Weights of a small GPT-style language model, trained from scratch on English Wikipedia: vocabulary 15553, tied embeddings.
MLP neurons of a small language model. Each row is named by its layer, matrix (down: output weights) and neuron, and shows model dimensions 0-169. Each number is 500 + 40 x the weight over its row's rms, rounded and kept within 0 to 999. Numbers have three digits each.
A block is one neuron, or neurons of one layer that tend to fire together. After each block is what it responds to, as a language model described it from the Wikipedia text at the highest values.

L7.down331:506428454503455472477479569468538527534511459477480525508453508539500469487546466485527471596538456467566514549482593551492497476485487563524463425463520543488527494534427505474495483546491521471574423512582532451518558508508459536452539504463510572476457476501528444479557533511563488547539538505461508512502530519487477488537433512467519464484516553465466534527479551499530448424462495516540514479458511492492566579563571524524525463523502543458447489436494469540518534466538488543551446495560524550422468498
L7.down408:472588531449500559578542478526446524507502543556446532588543462468593515467609470524471448485508510470455479480507479436491492530463510516531423520552476589498471456528521393576487533526554573473523526483461491486514527496481488497533484511509477528541449489522531488561446457488461479429420575513570499454510563532526512457529431505510518537499519476483531512480527508525495555469535460495455499487438512583469529590495450519512483486492501487498534406541495473544458550514516527476450433494454497488517511500
L7.down442:461511406436528485453479486520521496474559503499501506585488455459515519483537505557509530530547455543461517498503509485466494523494482514503523400439570540477452468496519426477533536546496527508522438503562546466479465533528527408535499512528522505441452469448461447577524512502453573499468526512583541542527510511493543486459504536515532496456483462497481458438454496527550598507516422498518547473512511518552521504462528507477499488474444444580470479569538520466466430566508516480463434436479482566556502524
L7.down1273:512525442552459515528555517562500466499484521517455478572487450508514541483507509529494484478577556565451548545485480480462531544547496407447443521554499428449471442492576389525537451506540575503479514440376471514535464513544511429520507497510491464517504495504477516528512435536508533491454488483491485490516540496553546396459496466524468465541525454470479512476498512534496480588566518536468480466492520523518472486394495532539536601485480455486443527594467441505518463488560527483528446503540542478526514554
Responds to: Tokens inside multiword proper names of agencies, laws, wars and titles, after the first word, such as "and" in Ministry of Livestock, Forestry and Range, or Energy in Atomic Energy Authority.

L4.down1532:540482519568454419493539492449472509525549577499450542502531493501475480531471484481477516523496565509547528490458540530487544580467564493518415469529475533515521485565457515514526522450479520499492528564464438442540490537434536527551508443465422538559496528510466492489453509419443430554456542491442492457482480543517482467491554459459536508461482540465556504442461478492509426499458492451495496477506455478512569496462517452540537450528554485517509485444580503500506548473420539516462515561506547593483517473
Responds to: Final token of a place name or the comma after it, e.g. Omaha, / Buch-arest / Świdnica County; also digits inside geographic coordinates.

L4.down378:525485425407504509504552520544480517469519552475511488479500549474551490482485484531568492513472491428545481409515471479537508428486530538516550504512523538474515592486500466483441527478554553416545496438495485471459465533459548480577456455519512512549540521525480527541546476523483520545459511451462527548523551487497544507523506524509474551476517490448489483543541499513407465448541526447494518515493525511478483549522441417515529478516513447443439510519537522529474481495490501508467465462520496532560525454
Responds to: Number cells far along rows of pipe-separated stats tables, such as the space or first digit before 2.12, 93, 0.0; weaker on prose verbs and prepositions after nouns (use, from, visited).

L3.down304:509484517476475524396501516566525512444504519477445516558523550462463469464476533504551508443535574519563443414536511475516500487538440551443528518484493430456446453491533563482460487488475499480453458453565471448547508525402560560470468510518527539582510526523524480441504474509493495488507510446553496470485495494498494510456492529484482538533573464455484538409514468572492455587500468474556487470450504396436467477485503503513491456444445481555479515549462479454512475448487440503547545540514537411436564408
L3.down433:617418446464503489534459480450534496494465462457499427473479479542486530593594450469431452534566468524479466527449496515488508513516514460502484519522560505508449493475574571482484573463521514504498474489481536606549472492559532392483503466476512526491467457459504495440510453489527545491478539460537502503480484545441505501488476536492473482481558485546468448521489460519444631462451457558506502475512504501522471501449545537456470514533510474486490476530495487495469513519444603533527465481435477546576384534
L3.down452:490503452467534458507472550523505516508499534553467458570585475399474487463499493471514462580515478487522518416538461597487571445521511575406533450553495567491482431566474448486488503562505483507449527497496441454541550523483501509478450469559527511547467513486458498512463481454465490509517483496533522523597552549573537503425453505522549476488477521514457403541456529562580579442448511388503521511505490484489543513560561420466459540410472530529483512493484527482451520516521502532514455500556524504485511509
L3.down497:566486541499489466506483429534417464555527455493419488469470483498454568528476493468506527567538454491522517560543531567549491425498514554472446486519487563540462540522485436550501497525323459542518402538477502483539545435444452525413525526497550494510484471501446422512510524544492558476517514563466556545528474513474516526464529529509541514512503470513565415543517539516487560475469443503479474519502527545561458488556458519485515543512502531509494483451572480518535461497498477514536470467524487553496502520
L3.down498:466550509465487504541455473474518479494482628530496507519515491522443482487504536468480451474503512514419411496483481456447458436449439448507482485501453510532486512538494513521523547515522566470467591593539483493430535522467439578482496425407541507514489519526514440510421537509471538501470500539528496503559482500471489528456511516477538508529482483570444506541515536529463534508400493445530502417485493545452444486461529413487495508490534494500482509545484504501503549541541510502480499497564534456517489520
L3.down511:547460502415506519498494459506507394481554436553466571538476483452472515548509528452500471489408476512559499504501470512451474458534530497526519563516473484520511477517505479551588525500450533500555502532605493457533481543461493534520453466523498543528551561452430498560467481473464460529584576473523481462557516460494517507498427442479494525463552456529545478490476453577528553600454486476513415496497453541462523496476462505414486521553562509512546508519542501529472448472570481503520493457477579478525539437
L3.down613:560515487547557485553528499459489531502493514480477506482592480417544478472594496508406531507551477519516490505420517469551521481501406488472468454506505538515502505505520559520448502506498476460464519492550444564529530499427518512528475458563547520486491454487490515510505508465538487441458539544494477493427434449499458568521519469455444467447501505542471503413569424508501414507538508512597478423487450534563466548561522546528491505485527487530542486486473494528578486438445496550510518502480515524514472532
L3.down653:559479458469590525515527544544469503431536425465511528489501523511549526491500513524444449504529451558513394509497481487567591497474427496484477501515527528572486458504506499578460505588497516538501428497475481516476517498485467560471485431540457559502497535521463571474561530508453551419544500453485504515516554556479529521532482484504498499571477484516508481528565487447467520513480422552506489499490478519515415517605490500528511559452499546537537532517425454506522553490536526576520472479541479478544442564
L3.down1012:515516538529542508478488470548488556470461531414489519457560472566552424523531520468490507462516496493460472486435444480526594475522546472509431546531541464582459485531535592521426472464463477533469460485478577495500484510490522477502529444501441475537466530505534536509488429454448512502467476514511549519542583512557519497531541452527474448393553528455473506512534527518513486509527492518486540521485425472531524449509529534474561458544513493533469522460480559398463542521460455518570420575513597488547509511
L3.down1102:607517499539502522572492499476513533462512479456561512518398510549480516559479509503463484567509584499458440465525496498485479471456465514445465446578471460479472475510523472510487531518550485534427486499481502471558527494555569401514471390527473477488441449510528480548552488464428418501524400538566534451536496535485549428500482472596527508487523529499462500488474437474525542517509524420513493532541429510508496501495540516512492486501497544490461436613517546453402514486548530514505546502501455473548497484
L3.down1179:481470526427487493463478433508479473489492537490500525571413557548581543559524475480504553504481499495527467506539502457519490443526541550493500502499527460488502463455523579550548437519471470514392493483523502443468527553507478445551554426503539484477518482478444499525446541464526471516546453458548491582476461525459491507557494497491524587545543535453430498507509487459527488415416451505596417472506488409486494470479588447524481538509481502577429430547518474544460519534453420446543533510575505483512482533
L3.down1253:510465485407566492471517499530469455519495519496502506454407495475470529611473444491549463542499493471524528540451474537464494505557482611525473542521537526555482484462471533517477498560504525486527468506509475484538492563588528554578556499500537479523503505464473430500544546477450538562498518511505569446553582515479515499516502503529498570496475502425527399501551557530524456491453485469607448477497563504484493522509543413506547500525469533569408543461453537527523468460439546503527504452505562462559508525
L3.down1345:471473490446521534494529431616456441453485479435534487388415490545546498485487445517423552535578523532492449481431449489470520545519500509505416496493458487533411462513559491551503543575506464478488497456570510517496467493525449515510489501487470517514525512467515459482511427531504477491443479555506534499557551446501560494533441511444456526547595487604451426437556449547524584552524552549496492522494430492535528516591461458541604527492466537495481479520527499541440446474553500503490533512470517514514455522
L3.down1494:542437544516468405537526435530563487441516523428474427516547475463470493512494480448535516480507560477548491492515534485514599528475605502530487469509557450478463475474502526466461515474519491481519420515459442452516489528385428463503512487512408519524496528511452490537547485514504493502486468481500556495506517530499513478518536480507562539483536516485545549474429499445451449522489577483532537502552525462504466508520479502526450467494516458536457550529437471494501536522424488532449606491539485504532548471
L3.down1526:541464539508542482464527469566507546502518589575563480437531532416564474483482505464527527516455486462461432468491565558494527537439417474439459508498492461541512538518539481506527483569523507537514488460514485455521416486492547462524505506531509488469502555550510526520409578525470506478495483507500543459451517498500446529508407515438503508548539517503484516518426483477494487560487530508464384486455460515523499493528446525497456567546532568490614553450532527543522545443532506530507543483495500454472513426
L3.down1935:538513530423472455447504510505512468505516477524452479542424471438493482482574453497512496510477477467525518524462451531518540463512512470475519537546510519526470514584569425525515577487499579500510521516473456487500526547509571474476520492495471500464535507495471494535480537507511485503464521532508466485506472511438508515489531542484485478516555497530478472543521534498566535451493475439538474426447551502534489498507504594444563556591480499602528457507463483454427411537511572521562518525465438576559472456
Responds to: Articles and prepositions inside titles of works, awards or agreements, right after of/for, such as the, a, to in "Life of a Giant".

L3.down445:525547472548494458504501543508526502480505538527513467519506515478501492485453407466540514486486464535477512435507482498524529517489518487481503528451538557437503407480527476476503470458596410527553542540505483510548562473451526493511481449527431504567560489492407602515481424485453440490485574535523504392536476534484494484501429464481521393480469458489493582489500481549467530458455546565469496389497572432431472510484434427412538494449491531375539553531455472522538546476464496514490475438480492521538518514
L3.down447:536547478466546507503454490492422455491508462536534507518424461519450494467461466436601513593502483494516482529546483457493479564529506437512475569509476565483434662479480464505447539500505467487494488541491429476527531517454490527545517447499511488478503481445534496514554477528478457546514517451453464449472533486493461496524453565449465556464446465470496484488458494495520490509495494525420580537505495502452524504452525454525473432520481561525539537470510489515536552514507416471528542463483519491454522489
L3.down501:493454585462496555562484525505490521454433481533534496528447501582440535579507523426489562518446501507418530512544550529483463477483528505526461518520524431540465502501411526467499497539482510544531493458502546491478493490481516571449483541499489458505497538474472416612491397496423494503484438575513494446502526532510556474520529479519545548499584509519465580511462501512490469515440478430474507467504455506462501454450488504514501437471440484581506476515568532497436509512495547454495559484497491533507454473
L3.down562:442427509525484454496481488494550516480483511529421523556514564448443464532481455489494468485447496490487478502549540544495535500542519520540528517433493458522512472552502579538506443563484472586469517471497485453486509530511473482533496570491389512519419490496459515530450448520521514551453509498491456562496474485479519513501518505494500575430535485458451504486544511542546486513512479555531559460483490491499495522510468520447507548475508442523538544489474502551546489495503528530452543498482549547524459441
L3.down645:519537551471500464544533464543480482524472467572468503420466499495490457470586417426468442555498498516497515460527483435463491552484511464525455582488417489555521485470470512428555626501499446467502465564455460460458486533488532512478462521511522462476522537458522562549527509489428461496411475481524580490544551528499536453457495507485514459540561433475507487478408542557446516501471505443517521493473489422490456510496526530510488487451507524490550559546440515507503541462473502506585498508520468486534498474
L3.down792:474525474596523526507557487507494513495546505467517456538461521494515504540482482440460488470445438515549452429530499513490497485552491517515461482444540480471488503439498536444483538521504479472473518499463416515500440448561539545505523521566503469532488449446486478459521453546480502484529521439458480598447550495476535514532552515452469451546574465487473559544538495529482495465521487466517505484567556531432464468591486485528518426528459489512473520478436556526480476482568492423502575437539489571480492476
L3.down913:525425464529505522424557480448481530508458474545481502547495514483528453486563539478579505436542497490510499511436553530472502505513517528525408444497532582418477509486482436435579543591578521533455440498467530465583499481578581455504417538524467551452503495495500515490524549459508486530447518483545460477507515511492500532532518463551546486480506476463552577465539563523543525508482397549344497512445518412443492492496385445560492472564496545493494526533516495502402479481494534503483451500443441489506494473
L3.down1002:553501526496499509544443536514534518413479530536584458529472528527466530567487509466481558523442513466496476491537521448509487503456519514439541568424505505504481508490555459451525501529459474505506494580472528521393454476496492398514515467430494531577500477460485507513496498504475542502435428538517493496418488466559443562606520527528452503593524476451438452484454543470470464485468491533571518395551490473475495446534461515517532432522435472586488491469452492537483496457411518484462558453527439575541466504
L3.down1057:469472502504515538522449504465564584465496493542546532598458469504415459453464490514533579470463516496588536518453530571487526466478515519487490410453527461446515509463457492577498507530521460563478576522516434526459480523488572511534454472550472532509420441500477468521505527551446455462500509550534425469464531506483513511457521466517426528493519515475524533477502536534552510489465485463550523619484614540484536550556471448425488469541459513462500504498473476505547516422543559490560542573472527518483474489
L3.down1211:447479504449492463426494519542532466593498443562505499486524536493520446520517428502499472593507456523539533542475455472521405493517463468465498476466578446480445490510495511475520466533479497516500449567429445454447507481505450483493518477565496538495470513462445481551506522481472473552463394543528521499556501436503436435496520465543488456481545484535499551450513523486416526514430515489522517495527498493460502487521450533486475521499493510572452521507449461503457403483430524459453495521494466535552462532
L3.down1274:486496555510476465504479602524491468550449465459444437535519554472538489422468422497482552578522534504495566452528541519507572509437509562476499567445515463538521431558460494466511469501489443447522582486529494519459520464518523617453534389525525537422520487533445522511477544476574448532465557475485525472533492519522495494528509503459412482526530482473518475532475556474493539499489485431492479488495492571417477531490523526515479578478441501479601507489470510634488474460560483503586479544496480474515580506
L3.down1278:513506523524492447473519494540446536406495577573461436547517493504547468456507520470484409551499560539494508482470493556530583479499493453545459542500490492556536523482468489559494565576530558533439427499579527559487498439489511468537523552537436426548531485540526462526422511463481599505437507499475582522542476499552495514532516505491381546465507438486504515486490537532442420491522498531502453538464438496482535443540479431509527482570447462473494533478481554530583450486454487495511487494573556536439544463
L3.down1291:526478429512528476564520408475518525556559586500521456482440522522569454460554484448480587617460422439531556550512483519468501490462474528527478468426495478522482483492496519512456514541478431490526500504488513533518512452530466541549499521487520476489552521454478447525526494497515495520550454475523560516544483435477464474471487476466515526528526408467516533460491539498472431483467490566582486499541513548475510466503460468483570520504510541499449536505470451531479496430453576506534564422527519559461511531
L3.down1619:561512533559460511520500471555509543432471485584454487578528476515495551541451508414544450566497447507482461513563430475518541456574524546452531546494482449467483498554524572507527531433496426548492546514502500490540513428518482491448533439487576473487551431483478442498470510521537484497455429564464489511482593506377528494466474524449437488563532523508502567522547528482450548496516479474500473462535502495521500529561466420539541523446456473552454555542417408500460422538546521502438527546457430564428455481
L3.down1639:506537481563513477562462568518491539464523561527520455546572531518588573526532400488489560513410483491483486469495441611589490483525532496509514421515478533544516525524480535491486470496459486525479509490464445574428418488461458533463502422474512520497511509460475544520557459440512490489451521552528521510504502568523485510475540402521536503527517477558521424554413505481534545514452461570617492536563526462460505478503482497516473505527538534493490457450496484430496568540488477516472496472490418477445423512
L3.down1924:490522485502553506420479520511526514498488531524474569499494531529478466455543535458477502486472544484501425563549572466553580510525512520537530551561500493498515532542473436495508553582421474526455481505583397500490484496497515519457548483476449544486458498508536499440485413502438485508521519472494504484488531483539441552533467551484512473508482535468520466436507490544502436488561542545434483484467491508472543571478489468516494485577545582493434473475593491495571527507488507535537551470501489507466569484
Responds to: Final token or separator completing a multi-word proper name, mostly in tables, lists and citations, e.g. the comma after a place or author name, IL/Spain after a city, University ending an institution name.

L4.down1867:446566498448470537540470490526529523409505500492487460529549484431474526573506546516517428407548452492490490486577470540490518493549482511563519484511523514485481484503514451524460480487429506484474531556546572463524496555527520411548440470458485422543517515523473473477462551498436500448502447508506481431541451499549471478468548597497488498527534479458490460528545435563584566505556480470571528505443472459521464476463498470449500494501439431532478514511467420513451480518471481463477352520466535497476532504
Responds to: Tokens within the middle of titles of songs, films, books, or albums, usually after the first word, such as About, Me, of.

L7.down533:458463490461528493495477458486535531459471501566536507495386516514486494448530461510476433531462503492449559462504464496529501514504513517450507455489580529526499578431515500522499479549493517438492475527421551461539430529487479466526560493500399482460436535524521441485478485464510481499491406550443527583487571523553552500469433475502453503487580545469467502457538458446461494561431475537468436563549455486449495477458516570539501535492558488545490490400538577488491535470604550541537516509506595538456412486
L7.down1626:495492545513475495544546530571505534508436474541480470555536438459558437503516461506494511433423485475504479497480506479451583408548508443529442521479452500558492571503508475493532568586560530392514507512528549455455474464462444529487570479503528501557440481502536542487539442548524534512495547549533498489486500478453445481482528488582531511487446467478490493537516549571507468508478537544511554494502451475375528484466428469428491581449490481558529505477542468457482558458505500515522529534549460506420518489
L7.down1801:438569520524507534514485501518483590460439527523497589522536512503438496471470492534486505442426485479530465573502574463458492561549473525442433458487468478506489503538520480455496506579508485562539489505502485486474547577486583515532510524443474535540540490598544510433538438469483519523532469469557485531521441450468478446447458494498499563508501556481554569499477561551481519522450440484401491516555511484457484499517463441431456533502573455560503507523493579473620504477535439503505489502515510495476527536
L7.down2013:490455566470496488585469525520477511499527415447480483495443495432495527445510474572516452480469575537519478476464483502457539460446494505490513486418511468529493499558521525471468572487580464453475465511509554462456576518504508459563440482523536518536512510508515570485581490572462533457459520509530467494421496526486528400457460446564440553475421434450533539563452486460562513554513558511526477497504531509432499505496515589442524513470466427490484504526524504526477457558401472498481553466476502464493469420
Responds to: The last digit or unit of a number filling a pipe-delimited Wikipedia table cell, just before the next separator, as in league standings (47, 60), race times (3:50.07) and vote counts (148).

L7.down21:465540538489585516433480492474542517501522515499471509536504452460511503491507474450521567524473561508454479577490555536422555505494532512513488515463418516541538561567491504463560479442457444456537479518450482510487533436481487575554461479487406489499547561508542471560541412493484480498497545488509467393471477440422558525443518486501542527493524447506514539513551433503510450485533509519483504532554442468513546556530524441498559471500516509469525482529485574548499581546556507480508504506524431500441563500
L7.down863:474546464516412507513476426544501527529521557592382558551498565411495474537464472496528496448547506511586608508455557504487549525482549466483516528470480564521536518517497506516493462505480495472547487455473485554552516419526436484454406547501434533470447571536501478548467482497460525454518483507422553457532521483522505490435533494570606490485453520585484510428605528461464453509487549437526463461450518518554543408521478444570516528461504497560428482451494515518493518523563498489543500557470500544539501513
L7.down1310:511504457526492490468521413524585545493542564467530483589521506521490428518534460480542552542524442471432509516468516503564558482509453447481538551521400494548554432534491472530472429489558526478487487484466477509504473486430505513499370461537476491588423508464509491531449441523488482562380483506452490516506466470519459523486553505510495491509512484544532600510505457554485435515417496480510481491497544492515471509489507529530547432549459507480560468515538555535486454500548499502452566501560559583489586491
L7.down1963:484494516585457531503479512468518506485453415485544480485459461457472562527520462483479499496514515441548564549511474488530447561391483547467511514420501443492459514447508471575487487438511479472482496458464522461552553516470502528435444449464583471457440467496443477511454479476524448520494519521522440476457511426432423448506517545589513507573469532470495554504486489480505483507508523457490556579468506469503435470498473527470473651527430476534509536549437479489482456530487513502563446509520481486452466478
Responds to: Tokens inside multiword proper names just before the final name part: "of" in Bishop of Rapid City, Borough of Middlesbrough, middle-initial periods, von/de.

L3.down455:487550555523494558519492457544529537491496534452481452490440499460455523508436523501466495522426541389527510420465453514530558504483559473552502366502496532489468488523501513500457528482540456497536495422474543429510470487454490544492471473515447483472574583483531442476565437441474511553477510577542554450545441499521513512517495485530454526493439467439508534466501458456496560471468472459516496570534537445461557497543452528530469499522537558459525510518570424515456557507503475536545495548524544580509496504
L3.down590:459492535460536507503525401508491467502492495536490563461606458515479526477544469567447469488475575479476522496512445515529475524523505558456509499549525482521558545517602526508495474492531490464554498518522452479477437499528522469595567519538455519457470411511436563467517522476511434448560491444468471464456434571505487470488483477514520528501525532465500475489472489559496490522542521517500471536482534471462552487511571416483555526553567420548514515472491494535479529513532493469470520501465509535463437531
L3.down677:451534543467510533469443494461492462546477432478509490559546533589459454518574511522531456487519467491551452558493461461479508437456500491570536470421538491494477471553502515568534477538465446452559506492468557495506432547459432506530458521441501506526528516525535557536504442473516450502480510525482517501511525443554440449593527552481488457534538572502549538505512527513415422471479582508489410473489516555466466534484496497502487414507439484485522581524518482433483481465554515505519473448517541508530464457
L3.down851:552545436460515471546530515503512544477408449485514547490534545500530537517569534498449444508437508476530517534474548520498524533509451450454530433481511467512571496510528515446509436551560543467497459531435598453504472574553488468526541524470502572528479463431504461469535477467525497493426452524527567511467447520517464507511531534454468473501468479482493489492512482525452517454508508592578545454576539550530470527523560526483458548561503485485543510521487435523500504581519574496493484493493477496532401495
L3.down894:551517507541537472500521480499463494505498441464477487536535544536510552515519480541511571525445524454587594453521528474477539485539514549509500468567530438577477499538436458464598449517518517501515498441542478477478473483515507466524513504499462437521480520548496444519605438551492441481553535434483421534576488475512493420486551446534479501505499544478517519556511531517469574527440478493497465533541545513471471496539486461468526542495498566501512513538522450469498543501462461542539490443524510461507523510
L3.down1092:462482493435477492504565475544416557447531421543505481529510488474498540464468436541542516569489530569526418523532455575521577481523510516460471534520487507504508576461525492481499476481565484502502537525431496447461371458470563427554554494526439482469463533500437535482524513513532522488520526514466521502519534535509463517516498497483435493473527548464547506490500572489468506489503493485491574468524563533514519553462518429550564444472518444454531560471485468524541544504484468574557470500467531575500372471
L3.down1157:536476455551521520507487460496500537463523516557504534501526477460421507486540553505505512554504570472558488450552507514468596430456541452534521459464480491518419443537459544461523537530521537407557534475458506507507428567524417555440471520471480498485524534507550443512502500492526514576496560489496498482565449501467432495526529504491519519490529467438472553474556498493509438498459443485487516444540471473521465423499488497522520501486531536470489439481529474470493477598479519573442521533529458509513492529
L3.down1190:554530499494431488476510495456570536485518571448571505414544525530472589507487519457488525456490484453507500451567503490522513413468462507540539484516448469464560456476559464484560546505576447503503488535457472570447434487478440514491495526450471495515470518490507524507505451437588445513486535505483518574535507506499437452513519435466523495530506438542518492560514474543498531518491488521542494530514485495555465453547530578458507493514526557487437482504498490456490527542516471456498574504480534567492529528
L3.down1199:525496501478453550448483522516510483445494456474527513535487536492470493489524546532501531454497528601423508527497471441517486516505448466520567573491514481540446535495508603503525494513453535479507483454430500493457486529495485501511445528467554518508478479462508525473429508547561469533596485521450524498469462528478499505499451479526422506486548449475603573470512443514413485493555504532482501479456504497519462480439484504524497472479511499554527516497505483479508397487517456468522520505505541491500472466
L3.down1318:502477564380502475570534448482422531504540537496510503496546495524464530409463520524463464532472526507483478524529409528421542588496479468468519525545479495546498563534500491469443445470471515487488481525489406463502516445557484460539542515472527496517492517554505501540538494551497509451448479509433438445471439469491439542483528582494527503468561524497570529503520575498459486510470525509560504474438596518452523499526510431579559449546598468465504507505479481480543514574489524512524538484487445533525491424
L3.down1319:479451560470505500518475490521537575479467473522485515512527505480497531502505505473466535575471496532511465539500439494489504497443524517508521568438523535426514499446511474501524563533556543513517524491461500444478430500513547502488432390538535465527520506471538478440527511516469499516472451438499537515528517561522477428509491474474440548508602484469521503496473469531428489515541491505563523452531534530479532510495565474473490507543518522511517417488506508538468515508471527573517492502503551578485466523
L3.down1477:473509505502503520451523474518517578506465523486529506484520506469494537503503534463555441455503555452524520507470530486530529526478473458541505559542572506521525506534535516436514526580528530485528494538439548485507475531454510498531469547527591517523483491463426457472506517427491534556454559435530628463544456550510495481524522427486466554486547538466447557565453478497418515469485445485569535513489493501489545449467545513451517461483515519456514506452510442487443503463569485558572536521481480550462449553
L3.down1621:574527558490463436521608499492458491552506511547539494497549502530540499460444466439584438532524568553521516518496545481488565478470522474515447511541464485507546535457495495533516554545506475510478484507518476475466524474502502585500559401475513507532542556534468522563454525426482472471536519534419490504537538530564516407456515546500532508560450458436482486472484555601464502577478520509481407543500526438469433501439512478447490438506587576518497483532500508431559510474566489491482534423605529477458387437
L3.down1663:535459509599472522524489474510513439463564589508550524546458496461490552533522548457489513452489545460503542388472511510529513491529500495475588484439530546467510492467479418447499562511486507483463510518524452457516556592479532534531429519479471520508559481475521455527493390514466547513461540510478575543479503495511495510530513413542470453454463521468483539500489480444492532483477449511561461489567482478459496476490510494525546472445517490495494417578535431465423436520516526469552523529513561463468586564
L3.down1679:541493485488463550563541494468554537499498538445525465482432485539562540554537480496465522545463515503463538447520504467523575510551533463398490529539492426504531489468479432517460460504521552551475384521426501501485490400469459508490523536436531465461545498467447483505490469458509471536479454530500547555498477521518458543519517464459520462484532432582448486524501519522557603448414425527511466461536468520512501470451518534499517396512529548497504464490498484433513495456541560480585501477529494525475441494
L3.down1781:501519560476510537509517508522542450447470571538527470467479421448491526549544442508488493466446550521500503497470537477610623466519483445501485534546516469533515515487551458464565510508541516517439443561459494478488490480482432446512520541524523532532502462460503469534495436550504471524537499475525480487579564515475470492501515475532523495420551428531373537524510534515571498489457461540540530553567463465426507491498516415436520485461477454536531549471468489429494537451445545525497534493473445514449456490
Responds to: First digit of a number in a later column of a table row of statistics, such as league standings, goal totals or chart positions.